{
  "num_attention_heads": 8,
  "head_dim": 64,
  "hidden_act": "swiglu",
  "norm_eps": 1e-05,
  "init": "normal",
  "learning_rate": 0.000897,
  "decay_shape": "linear",
  "max_seq_len": 1024,
  "train_tokens": 683400000,
  "max_steps": 5214
}
MLP neurons of a small language model. Each row is named by its layer, matrix (gate and up: input weights) and neuron, and shows model dimensions 192-319. Each number is 50 + 10 x the weight over its row's rms, rounded and kept within 0 to 99. A neuron's up and down rows have the sign that makes its largest values positive.
After each neuron's rows, "fires after" lists the tokens most often just before its 100 highest values on Wikipedia text that the model never trained on; "fires on" lists the tokens most often at its 100 highest values on Wikipedia text that the model never trained on.

L16.gate11:37 59 35 50 45 66 63 37 54 46 41 45 40 54 36 61 42 66 57 51 40 38 42 40 51 49 48 59 62 44 48 55 38 26 58 56 48 52 38 54 50 37 51 48 43 40 39 46 37 42 53 39 66 48 44 36 50 43 50 29 46 54 58 73 64 67 57 62 45 50 61 43 47 58 36 49 58 56 45 51 30 45 59 47 55 77 68 39 74 60 35 34 50 53 51 41 43 59 43 74 41 37 50 59 53 53 74 62 55 58 30 47 49 43 47 41 56 43 51 39 52 59 42 35 56 55 43 59
L16.up11:38 58 47 55 53 65 55 43 53 21 47 44 65 55 28 44 38 60 25 44 51 69 44 45 47 56 49 41 43 36 36 54 40 54 64 54 46 49 33 52 53 53 32 40 46 48 66 50 41 53 28 33 63 36 58 44 46 53 56 48 48 45 46 54 55 58 39 39 46 39 60 56 40 53 59 47 67 62 52 27 37 50 56 58 54 48 47 46 54 52 38 62 70 40 38 50 34 54 36 57 39 43 49 50 52 48 50 55 53 56 45 69 55 37 35 38 67 32 63 54 53 40 40 47 58 51 54 80
fires after: "|", "2", " |", "N", ","
fires on: " ", "0"

L7.gate1544:58 30 42 44 86 38 47 46 56 48 50 66 29 57 46 47 49 45 47 48 55 37 51 45 41 48 55 46 65 61 44 62 61 47 50 62 55 53 34 57 53 52 54 57 58 64 58 51 53 46 47 57 44 56 52 37 49 47 44 42 48 69 42 54 41 62 47 43 54 47 41 38 54 65 44 56 55 50 34 31 37 56 42 51 78 46 47 65 65 45 56 49 45 57 55 58 43 41 52 46 50 46 55 56 61 65 45 45 01 63 56 43 35 70 52 46 46 62 35 45 75 39 71 61 58 45 58 58
L7.up1544:49 24 64 26 69 41 60 42 75 59 50 57 65 53 32 56 49 36 29 38 44 59 50 59 37 67 61 33 54 59 48 50 43 39 61 55 52 56 36 45 53 48 54 49 58 55 49 35 45 58 60 51 52 37 59 57 57 57 48 46 54 46 51 59 43 42 41 46 66 48 50 53 49 45 47 63 42 44 51 45 44 63 47 54 49 52 22 62 65 57 49 63 42 47 50 36 44 48 53 40 46 59 48 72 60 39 45 51 45 51 55 58 70 56 41 43 47 45 49 69 49 44 61 45 31 51 71 39
fires after: "\n", ".", " the"
fires on: " following", "After", "Following", " Every", " Under"

L7.gate904:62 46 69 50 37 47 52 70 67 38 48 36 44 57 39 51 55 56 62 53 46 33 54 33 42 45 51 40 43 52 46 59 61 76 43 50 32 57 50 54 47 46 41 68 53 52 40 46 58 51 50 46 37 41 55 71 53 46 48 55 44 48 64 55 52 54 58 45 44 44 59 54 42 37 38 58 69 46 42 34 67 38 49 56 53 57 61 56 42 64 45 31 37 73 39 36 41 34 54 52 46 47 55 49 58 43 52 40 49 42 55 78 43 26 62 56 69 54 55 57 39 47 61 48 57 62 47 33
L7.up904:40 63 58 55 62 56 60 49 54 35 47 50 41 54 48 49 59 35 52 50 44 47 58 49 38 40 42 50 59 47 49 54 58 65 45 40 46 50 42 39 53 44 44 60 55 25 63 48 59 53 65 43 53 33 45 69 56 47 47 33 34 55 42 45 57 43 64 40 46 40 55 44 74 77 59 56 29 74 32 43 39 31 48 44 31 48 63 40 47 48 59 34 34 53 46 43 46 42 42 44 22 62 55 52 63 59 46 53 34 56 31 65 37 44 51 40 48 48 54 54 30 43 54 45 42 43 40 53
fires after: " |", "\n", ")"
fires on: "\n"

L16.gate63:39 46 53 52 59 36 45 43 77 55 38 55 51 44 46 46 48 55 67 33 57 38 58 58 60 67 65 64 58 60 60 62 50 47 41 71 49 37 62 41 45 48 39 64 56 35 63 58 46 37 53 18 47 70 50 50 35 55 58 59 59 36 48 51 63 54 39 31 42 55 46 58 53 58 37 59 59 61 39 45 47 39 59 56 53 49 50 51 29 60 56 26 54 53 51 63 54 45 55 60 50 64 77 58 61 44 66 64 44 38 68 55 49 54 41 52 53 60 41 48 61 56 38 56 46 46 50 52
L16.up63:30 57 50 63 66 56 52 45 70 52 54 49 29 40 65 42 59 62 48 48 37 50 68 55 49 63 63 43 53 44 53 37 51 61 57 53 45 59 61 40 59 51 48 46 50 60 45 44 51 40 50 73 52 43 52 62 42 44 54 49 49 52 46 52 42 54 49 45 55 60 62 50 55 51 49 46 49 31 49 68 56 60 58 43 59 33 46 60 41 56 58 40 43 75 41 62 61 70 44 48 62 56 58 53 30 42 54 39 48 55 53 62 43 47 35 59 50 58 35 45 63 45 63 57 44 58 41 55
fires after: "9", "–", "0", "7", "8"
fires on: "0", "9", "1", "8", "7", "3"

L7.gate701:53 48 49 38 57 44 72 65 58 46 62 46 33 51 49 41 50 39 67 40 56 39 57 61 57 57 39 47 47 52 36 59 47 75 52 60 41 55 66 53 59 35 41 59 68 36 57 74 46 38 45 56 52 43 38 43 54 40 39 50 42 63 51 62 67 61 58 55 49 50 65 43 64 47 28 54 54 60 47 48 45 43 48 55 60 48 36 46 35 50 56 48 45 53 49 49 44 37 33 64 49 56 38 55 61 59 36 54 44 53 44 32 54 36 33 64 48 53 43 43 58 38 62 51 44 36 45 44
L7.up701:35 49 57 26 67 42 51 53 50 14 65 52 27 51 56 66 69 40 59 51 54 49 58 53 63 53 55 48 51 58 43 64 43 57 56 48 56 59 64 47 45 34 46 56 60 32 43 59 54 36 48 43 65 53 49 54 63 51 46 44 49 49 41 33 55 59 45 51 61 58 51 53 53 63 49 46 56 69 47 58 41 50 47 49 49 45 45 58 46 35 49 51 47 60 39 61 52 44 38 52 51 44 43 46 62 37 43 62 43 54 37 53 37 38 53 65 51 34 55 56 37 35 55 42 35 31 49 50
fires after: "\n", " |", " ="
fires on: "\n", "|", "=="

L16.gate115:60 49 65 64 38 46 71 50 46 40 50 56 58 56 47 57 42 57 60 30 52 70 64 58 60 49 59 61 42 75 46 48 59 48 49 57 63 42 61 65 52 41 41 42 53 58 42 65 59 57 52 50 48 43 30 61 52 49 27 48 40 48 52 54 42 50 67 36 46 42 52 55 54 53 46 39 39 55 53 17 47 55 52 42 40 56 57 48 44 47 65 48 48 65 51 37 42 50 59 48 65 68 61 56 51 57 42 43 41 35 47 49 53 68 41 61 51 66 55 58 42 67 42 48 59 60 39 61
L16.up115:64 31 59 47 51 43 59 57 60 51 50 46 48 46 63 53 69 49 60 70 43 43 64 54 52 34 62 48 55 54 56 72 65 70 62 10 51 45 39 51 50 50 66 55 47 36 39 50 63 68 58 48 57 44 73 49 35 48 59 55 46 56 58 47 51 47 55 57 50 44 56 58 68 58 51 34 46 61 52 57 37 56 46 26 57 38 43 45 32 31 59 47 58 55 51 75 57 55 61 50 63 60 57 42 40 31 31 54 51 59 50 57 64 60 50 56 54 58 40 51 33 55 46 45 33 50 40 32
fires after: "0", "8", "5", "1", "2"
fires on: ",", "5", "0", ".", "6", "3"

L11.gate1553:42 39 37 55 44 47 46 46 47 46 50 52 41 34 56 30 25 54 39 55 58 49 67 54 50 45 70 59 52 59 46 59 76 64 39 70 39 44 43 59 62 43 24 51 52 42 58 49 47 63 63 54 44 38 46 45 68 43 54 39 67 41 42 55 42 38 54 39 48 60 62 56 55 47 31 41 63 35 36 50 50 56 41 46 65 55 49 47 58 48 44 34 45 65 44 60 56 37 53 65 47 47 52 50 56 37 63 44 34 38 44 44 48 46 43 78 46 63 49 56 69 57 51 48 50 30 47 43
L11.up1553:36 45 49 49 36 59 41 59 55 51 39 42 57 46 55 56 59 41 55 62 63 53 51 56 44 58 60 53 67 54 63 41 48 52 55 47 43 28 48 53 42 48 47 53 57 63 59 54 52 64 43 38 52 42 60 62 63 59 34 63 62 61 35 42 57 85 55 62 46 33 49 30 73 46 44 54 52 47 50 46 48 46 44 56 55 64 43 48 50 54 29 35 66 53 31 60 52 57 38 40 60 57 40 52 64 44 53 44 54 43 50 55 50 67 47 54 33 32 59 33 53 39 62 58 36 60 58 53
fires after: " |", "."
fires on: "\n", " LA"

L7.gate1117:56 58 44 45 57 48 55 62 55 59 33 58 62 40 76 24 40 44 49 58 23 51 43 44 58 57 53 47 49 32 57 55 65 48 45 59 58 47 42 39 47 47 66 54 53 59 60 36 50 38 54 55 42 38 55 49 44 54 46 51 59 53 38 52 37 36 56 44 59 47 60 28 49 64 58 58 56 59 39 41 58 46 56 66 73 41 44 52 79 60 33 59 44 45 37 26 52 39 61 42 33 67 39 62 59 44 64 48 33 61 56 58 52 39 38 63 56 59 42 50 71 42 65 70 67 53 44 52
L7.up1117:44 43 61 50 44 49 29 55 51 43 52 64 50 56 57 46 64 59 36 52 53 43 70 51 53 57 34 58 54 55 35 45 45 47 41 51 50 52 69 52 69 49 48 54 33 41 73 54 46 44 49 39 53 38 52 35 65 55 46 51 38 48 26 37 60 62 70 58 50 45 47 42 58 50 61 44 45 63 56 33 43 23 57 47 54 44 54 55 54 48 35 47 56 63 69 43 70 46 53 42 72 49 42 56 36 46 61 40 60 62 51 49 60 64 43 42 62 36 61 71 62 48 53 46 47 67 58 36
fires after: ".", " to", "\n"
fires on: " It", " are", "It", " together"

L16.gate95:48 38 42 48 56 43 39 68 41 54 43 49 56 62 49 70 63 37 42 70 61 49 41 49 64 69 58 54 62 66 43 31 52 43 63 78 67 52 65 74 48 46 44 50 49 57 62 67 48 47 39 65 43 65 43 42 43 38 34 34 47 69 46 51 41 54 62 60 48 46 39 29 62 44 42 67 49 51 33 37 50 30 33 45 58 67 61 50 55 31 60 45 42 64 48 32 44 58 68 39 68 39 42 55 66 46 51 25 47 78 45 42 52 65 40 37 61 47 39 45 54 45 53 62 55 48 41 57
L16.up95:46 71 42 47 51 67 52 44 49 51 43 35 58 46 58 51 55 50 52 46 56 77 36 57 59 66 58 29 60 50 36 33 43 55 55 48 60 56 47 48 40 51 48 37 29 66 49 54 46 61 56 49 56 62 71 45 35 30 35 75 76 46 53 37 42 56 45 62 71 51 35 41 55 53 61 32 73 50 44 40 54 53 54 52 60 52 50 51 46 24 49 34 25 79 73 57 55 72 50 37 44 52 39 52 38 37 42 44 51 42 53 54 58 61 51 54 55 51 54 52 40 39 49 30 74 65 36 41
fires after: "0", "2", "3", "1", "5", "8"
fires on: ",", ".", ":"

L16.gate98:51 49 56 48 36 57 33 61 73 49 55 58 56 45 54 34 52 59 58 39 49 70 42 32 60 66 56 68 47 44 45 50 49 45 62 51 53 35 52 55 41 45 66 44 54 45 61 41 61 33 56 52 36 53 54 48 37 49 52 71 59 43 56 51 53 36 44 52 39 52 55 40 35 46 36 66 50 46 63 47 56 29 42 37 49 62 58 36 30 66 49 32 61 51 36 18 59 33 57 60 49 60 65 60 47 44 58 49 56 43 52 63 43 54 48 41 50 51 50 55 42 55 46 37 45 53 51 28
L16.up98:43 41 53 47 75 41 52 53 58 46 58 50 48 59 48 44 44 57 51 49 43 40 43 48 41 59 53 46 41 46 57 51 46 36 56 46 55 46 47 51 54 39 42 59 58 52 74 53 59 48 64 40 51 55 42 55 55 62 51 48 51 77 64 38 38 43 46 54 59 64 44 48 42 56 67 41 73 48 47 60 51 42 34 37 58 48 40 65 57 53 62 56 32 47 47 68 42 53 26 32 67 51 55 70 45 64 46 66 40 43 73 53 56 30 59 37 48 48 44 32 60 45 54 65 68 38 63 61
fires after: "3", "1", "2", "8", "7", "0"
fires on: "6", "4", "9", "8", "5", "3"

L11.gate972:43 39 39 46 48 59 52 67 55 59 48 56 54 53 39 48 56 51 50 50 59 52 43 52 34 50 64 50 48 54 43 42 53 63 51 41 37 64 42 54 63 59 59 52 40 49 57 65 43 71 62 51 32 33 54 52 55 48 47 55 67 62 58 46 41 44 46 44 49 47 69 47 50 46 45 48 43 52 24 56 33 50 43 38 49 46 45 51 66 44 51 37 57 51 37 47 62 49 55 47 35 33 51 65 40 56 47 43 41 60 53 44 46 58 73 45 55 47 54 52 39 40 35 65 58 28 40 63
L11.up972:39 32 45 60 40 57 56 27 41 63 52 49 48 43 45 51 51 57 41 42 61 51 74 48 56 56 52 65 46 37 55 69 59 53 44 51 52 63 60 35 64 53 24 59 50 54 41 43 53 40 49 57 60 61 55 33 40 61 40 64 47 66 60 47 53 62 49 72 32 51 53 43 44 56 27 53 22 49 56 42 54 53 43 65 49 48 51 44 34 43 30 47 72 50 49 52 42 70 37 47 64 54 72 40 44 57 61 58 40 45 29 42 50 52 74 41 55 58 54 43 48 74 45 47 56 49 60 40
fires after: " |", "1", "2", ";", "6", "0"
fires on: " ", " |", ";", "–"

L16.gate1523:48 46 44 74 44 52 65 58 41 58 47 53 22 57 44 55 24 71 62 54 43 36 61 40 59 37 53 46 58 63 44 42 72 44 49 63 58 45 63 55 66 39 47 52 37 63 33 46 49 43 46 50 62 57 34 50 35 48 51 43 48 51 38 64 33 66 28 49 46 59 55 59 42 58 57 61 51 52 45 50 47 32 53 42 54 54 39 54 45 64 37 54 40 41 48 28 42 42 48 70 45 46 48 42 56 41 58 66 39 66 50 48 35 46 51 61 58 52 60 56 69 56 60 52 54 50 60 45
L16.up1523:58 59 64 47 61 42 46 53 52 42 55 37 46 65 46 42 47 47 36 37 55 54 52 57 59 43 60 45 58 59 60 51 47 58 56 33 43 59 51 62 41 73 47 51 65 46 40 45 47 41 37 38 25 61 44 65 34 65 59 49 32 36 50 56 37 43 35 33 33 43 60 53 53 56 49 39 56 53 66 39 57 47 56 48 36 47 55 51 41 43 56 35 55 49 35 38 71 34 45 65 47 54 49 33 34 55 39 54 49 51 43 43 41 36 65 52 68 52 59 59 51 49 48 60 44 49 45 45
fires after: " ", "\n", "1", "2", "|"
fires on: "3", "2", "4", "5", "6", " "

L16.gate566:48 58 48 27 57 45 52 50 59 42 56 46 40 50 56 55 46 58 69 60 41 49 22 45 50 58 49 68 79 51 39 76 46 42 52 51 53 59 47 40 22 45 57 45 54 41 68 40 40 55 55 70 31 56 59 54 38 56 31 59 26 67 44 71 47 49 60 45 48 50 44 44 64 44 42 54 60 48 47 41 70 42 36 67 52 44 42 57 50 44 58 41 50 39 47 71 49 60 40 55 27 60 46 36 31 56 59 52 39 68 55 70 50 35 35 47 36 43 49 52 57 49 41 44 44 41 51 61
L16.up566:53 41 45 53 62 34 45 25 35 66 38 58 51 42 47 45 58 28 48 50 61 31 74 56 50 63 47 38 29 42 42 50 51 32 40 51 48 39 54 48 56 47 30 53 35 24 61 57 51 52 48 43 41 58 56 60 54 32 52 44 48 65 71 59 60 47 52 53 67 46 38 40 60 64 66 49 61 48 34 66 53 51 38 53 50 54 51 65 52 51 48 57 49 52 61 54 32 64 75 69 39 46 51 53 48 49 37 57 50 42 66 42 61 41 58 61 42 50 45 49 48 83 45 57 51 58 61 30
fires after: "0", "9"
fires on: "0", "1", "9", " new"

L16.gate202:32 57 49 63 51 57 50 50 30 39 56 66 39 49 60 62 41 45 56 63 56 36 48 37 59 61 68 53 58 63 60 50 49 39 44 61 39 42 32 54 47 37 54 45 48 58 50 47 42 51 37 46 54 51 39 37 62 45 49 44 50 50 58 28 38 47 61 59 66 44 47 53 47 68 58 35 48 59 43 34 46 45 56 65 53 57 50 50 66 44 29 73 40 42 45 40 58 43 47 51 51 54 32 42 37 44 65 63 45 63 63 49 47 37 46 49 59 43 43 50 66 38 45 52 63 30 57 53
L16.up202:51 51 60 54 49 58 48 34 43 42 64 46 62 51 45 49 43 35 63 46 69 52 58 60 46 43 54 57 56 46 45 59 58 52 54 53 42 48 54 46 38 46 41 41 44 51 51 42 53 45 48 47 61 51 40 31 52 46 43 43 54 71 54 42 49 47 44 41 43 63 51 41 45 33 51 50 50 45 40 50 48 46 54 51 55 50 42 44 44 49 44 55 43 39 44 53 70 44 47 39 32 61 37 45 51 49 54 70 52 54 52 70 39 19 33 40 48 40 51 67 55 42 55 71 52 43 58 58
fires after: " ", "\n", " ("
fires on: "1"

L16.gate494:40 43 55 48 49 43 39 59 51 54 39 79 50 49 53 55 51 29 55 53 63 31 56 46 54 60 38 63 58 47 57 48 53 59 67 61 53 27 45 56 53 42 70 64 62 48 51 42 54 53 49 49 47 56 56 60 51 49 62 63 56 70 39 63 56 26 45 61 39 47 46 47 57 46 52 62 60 61 47 51 47 62 43 45 57 52 42 51 53 69 43 38 57 27 46 49 62 58 60 71 42 65 41 48 60 46 65 47 38 47 38 59 47 51 65 45 42 49 50 49 60 62 59 70 49 42 49 46
L16.up494:53 53 37 35 58 44 51 59 54 61 46 42 58 51 56 47 54 46 67 39 45 42 49 46 50 72 43 39 52 52 52 47 63 63 56 27 44 58 67 51 51 54 54 39 23 42 61 45 52 62 60 34 39 44 51 53 58 45 51 52 47 57 60 36 45 47 46 57 43 53 51 42 61 47 43 55 45 39 64 56 55 50 52 45 68 62 46 50 46 38 50 60 26 51 40 48 58 50 48 37 49 56 43 41 45 48 45 44 51 54 69 52 54 43 50 48 24 47 46 51 47 50 31 59 58 56 64 62
fires after: "9", "0", "8", "5"
fires on: "0", "1", "2", " moved", "3", "9"

L16.gate476:46 58 51 63 61 52 49 49 40 37 46 60 53 44 53 37 49 62 56 68 59 44 46 29 72 43 55 48 59 66 65 28 62 45 34 45 51 64 41 52 57 43 56 48 50 57 45 59 55 58 30 44 54 36 46 44 55 52 58 45 61 53 45 18 55 45 35 52 59 46 48 41 57 57 42 40 54 57 46 55 51 41 44 42 53 53 47 64 43 46 53 60 46 61 32 45 21 64 28 71 49 44 58 62 51 46 70 32 36 54 38 43 45 48 68 42 75 51 30 35 79 51 54 59 63 48 53 42
L16.up476:48 51 44 81 40 71 39 60 55 29 58 52 41 45 43 56 50 63 67 67 43 35 67 45 58 41 61 51 53 51 68 49 46 62 35 57 64 46 38 44 54 55 62 44 34 51 48 66 55 51 53 46 40 45 44 54 48 23 58 47 39 36 41 44 63 49 43 54 53 65 42 48 46 51 71 47 53 56 48 49 38 17 54 47 41 41 52 64 50 51 38 51 55 51 61 48 61 46 47 64 41 59 57 55 44 38 44 46 50 40 49 42 60 46 53 30 57 30 58 62 44 42 42 58 51 69 48 68
fires after: " ", "1", " ("
fires on: "1", "2", "3"

L7.gate491:61 50 49 42 56 55 63 49 43 59 35 37 45 44 43 48 55 51 38 62 55 47 46 48 49 51 57 44 54 56 45 26 56 29 30 62 45 58 49 40 72 47 43 59 53 51 44 39 30 51 37 53 48 44 46 53 49 51 60 45 52 46 35 40 53 64 64 54 63 53 42 54 53 26 43 61 66 50 32 53 36 57 55 57 69 55 51 58 60 41 30 57 59 59 53 47 48 50 48 37 51 66 39 61 60 39 58 41 48 51 63 67 41 63 40 56 56 35 50 49 71 36 46 52 42 57 36 52
L7.up491:37 49 64 49 76 51 61 56 55 50 50 43 44 37 56 44 71 45 47 54 44 64 49 48 45 49 61 45 55 58 48 53 62 32 50 52 52 52 41 51 47 51 46 36 57 47 63 45 40 54 27 60 42 43 49 47 46 40 44 44 59 61 28 50 57 56 45 49 57 59 43 54 56 49 61 45 62 54 63 55 35 57 50 46 73 58 46 73 40 52 40 46 61 52 50 60 45 41 43 44 49 76 32 68 50 57 47 47 43 45 58 66 44 58 50 44 50 38 45 54 64 33 44 61 17 48 51 46
fires after: " |", "\n", ".", "==", ")"
fires on: "\n"

L11.gate327:41 55 52 45 52 34 56 71 66 50 49 64 51 56 54 39 56 48 63 80 45 60 48 55 65 61 57 53 53 47 49 57 37 52 44 56 38 59 59 56 53 52 61 34 63 58 42 66 51 52 36 44 47 28 51 52 53 62 63 50 67 56 61 36 51 75 46 40 41 53 44 50 57 52 37 43 60 53 45 44 33 42 46 50 61 49 35 41 44 44 49 36 65 45 54 38 56 38 52 43 48 44 62 61 64 55 62 28 35 43 58 67 50 60 57 54 51 48 52 66 48 61 47 38 50 30 54 56
L11.up327:42 41 29 55 40 44 51 41 54 38 45 53 48 52 34 50 48 54 50 51 58 51 49 34 48 40 27 70 64 34 43 53 74 39 42 57 40 62 34 49 44 54 39 38 37 59 51 68 51 60 38 65 47 65 55 43 52 45 37 50 55 60 72 54 53 39 42 54 45 52 55 57 60 55 42 68 38 48 48 45 41 63 49 36 70 51 37 55 35 31 49 53 63 45 48 49 70 55 62 67 50 63 52 39 50 41 62 23 30 38 48 46 46 62 59 60 61 57 58 55 47 55 54 43 60 57 40 44
fires after: " |", "0", "1", ","
fires on: " ", ",", " −", " +", " |"

L11.gate1445:39 30 52 60 59 46 76 62 48 52 34 44 44 54 61 60 43 53 49 58 46 61 55 47 60 71 62 57 56 63 48 68 58 49 51 53 46 40 47 67 38 45 47 62 36 55 69 50 50 43 33 56 47 24 58 45 54 36 50 35 57 57 45 61 49 58 42 54 51 45 63 42 51 59 31 50 53 60 42 35 35 52 46 62 61 41 47 43 67 45 40 48 28 60 58 41 66 48 47 53 63 48 63 50 70 51 68 62 39 49 64 45 43 61 61 48 65 33 51 56 31 39 58 59 53 56 44 57
L11.up1445:42 52 51 46 45 35 52 35 54 47 50 39 49 48 54 53 44 62 58 43 45 34 63 62 31 63 54 55 41 46 50 51 56 66 47 39 47 29 53 53 34 56 49 33 50 39 29 56 43 77 51 44 56 45 60 52 55 50 72 58 65 48 41 50 69 44 52 34 52 50 64 62 31 56 44 38 43 36 39 49 62 42 40 73 43 56 36 41 41 47 32 46 47 50 60 61 50 50 47 36 40 56 45 38 27 58 46 45 41 48 38 49 44 69 51 50 31 52 54 59 46 51 42 67 50 56 55 45
fires after: ",", "0", "1", "3", " |"
fires on: " but", "–", ".", " and"

L11.gate100:39 69 45 68 44 50 44 42 60 43 40 43 50 45 45 62 40 52 37 53 39 38 32 54 55 54 62 49 14 39 58 59 51 51 48 49 42 40 34 52 43 39 55 50 55 50 43 52 52 66 57 48 47 56 45 47 46 57 70 41 64 68 42 51 57 53 48 69 54 25 44 62 52 48 42 49 70 58 51 48 43 51 38 59 48 55 94 45 51 41 57 52 54 55 62 49 41 54 42 45 36 51 43 57 46 56 34 55 33 60 49 39 43 48 47 61 61 56 46 48 52 35 65 49 44 60 46 59
L11.up100:55 55 51 50 50 51 42 52 62 47 41 39 58 39 36 76 59 69 44 45 42 61 33 70 56 30 46 51 40 62 62 73 43 61 59 28 45 47 45 56 49 37 30 42 47 51 49 36 58 62 58 48 59 52 42 53 44 49 62 54 53 46 56 35 63 40 51 60 51 41 52 76 32 47 47 37 56 63 51 55 48 47 48 55 37 52 71 60 41 47 42 58 70 46 49 51 51 53 55 36 59 54 53 47 43 43 54 43 46 55 65 45 63 32 54 54 49 38 51 65 47 30 42 40 47 61 51 30
fires after: ",", ")", "s", ";"
fires on: " and", " &", " |", ")", "–"

L7.gate304:34 39 43 48 65 49 38 43 46 45 39 53 43 51 62 51 53 52 70 31 48 54 53 49 50 36 40 73 49 54 39 46 74 43 57 61 51 49 45 55 32 38 35 64 45 39 46 50 39 46 45 59 50 48 34 39 35 35 52 46 45 64 55 67 40 59 59 48 59 55 33 50 40 58 40 64 69 48 45 43 42 46 34 44 68 46 48 64 44 52 47 44 42 53 64 45 49 68 47 39 52 41 45 51 60 49 48 39 41 66 56 49 39 47 41 53 48 60 46 42 56 34 56 58 49 42 42 67
L7.up304:45 52 63 42 59 48 44 48 58 46 45 41 63 42 58 46 53 60 48 39 45 60 64 45 48 56 49 56 40 53 59 51 49 59 42 59 60 60 53 53 56 35 54 62 60 39 48 52 38 57 36 60 50 54 49 58 45 45 30 57 61 35 40 63 50 64 67 47 52 41 42 45 67 32 55 63 54 58 59 52 51 27 60 43 48 60 62 72 51 53 55 51 40 67 59 39 49 55 51 42 58 52 52 66 71 49 52 61 54 65 45 57 54 49 62 35 49 45 62 58 50 45 56 59 39 51 48 44
fires after: "\n", ".", ","
fires on: "=", " '", " These", " The", "The"

L16.gate123:28 30 32 35 56 45 22 50 55 59 56 38 51 53 33 70 37 54 33 63 51 60 48 58 50 59 54 73 37 57 58 60 70 55 37 75 40 41 57 59 50 58 53 61 52 55 55 46 41 54 48 43 47 25 35 55 43 43 63 55 40 47 54 47 63 48 37 45 40 32 59 35 59 43 32 44 58 49 55 49 44 42 53 51 53 55 64 39 49 38 49 40 37 41 70 27 55 51 55 53 56 73 56 49 53 57 42 41 46 37 47 43 33 54 53 46 67 67 50 51 60 51 54 56 31 55 50 66
L16.up123:38 52 67 41 60 54 48 42 53 56 51 42 47 51 44 68 48 36 47 37 25 48 66 41 68 44 56 49 55 46 56 63 43 41 56 83 40 55 53 45 56 43 35 52 45 37 63 58 49 59 32 59 43 73 43 71 39 57 61 58 53 37 40 47 54 39 32 54 42 42 47 55 72 53 47 42 52 46 55 49 44 64 39 60 55 34 57 48 54 72 63 50 53 64 49 43 58 53 47 44 39 59 50 47 62 63 57 54 38 25 35 43 45 50 49 55 32 67 63 43 57 48 71 74 56 53 66 40
fires after: " |"
fires on: " "

L16.gate79:38 44 51 54 47 36 60 53 55 72 59 53 57 27 45 34 49 53 32 50 43 59 30 47 46 64 45 40 57 34 24 47 52 48 65 53 43 41 64 51 44 48 43 62 52 48 67 34 48 45 63 57 25 72 53 58 53 50 45 56 50 57 57 49 67 36 26 50 49 55 50 71 44 39 45 33 49 54 40 60 62 47 39 49 52 41 46 29 42 51 43 52 56 32 54 41 50 48 51 42 59 49 54 44 57 43 57 48 52 34 53 49 37 47 53 55 59 47 63 55 37 41 49 35 38 63 52 39
L16.up79:58 59 45 44 55 46 36 39 62 54 44 36 44 53 43 60 48 30 41 55 35 74 51 50 48 40 72 53 35 51 41 50 69 51 50 67 44 58 52 68 66 52 42 58 36 72 68 45 48 22 59 49 28 50 46 49 36 43 52 51 63 40 44 49 31 66 54 41 55 47 39 69 46 59 58 51 51 66 41 59 42 57 39 44 49 43 66 34 48 49 49 23 57 49 50 35 55 40 43 59 54 51 68 61 48 76 40 50 51 46 69 55 58 39 37 64 61 62 54 50 47 41 58 61 70 51 68 64
fires after: "0", "9", "2", "1"
fires on: "0", "1", "7", "5", "8"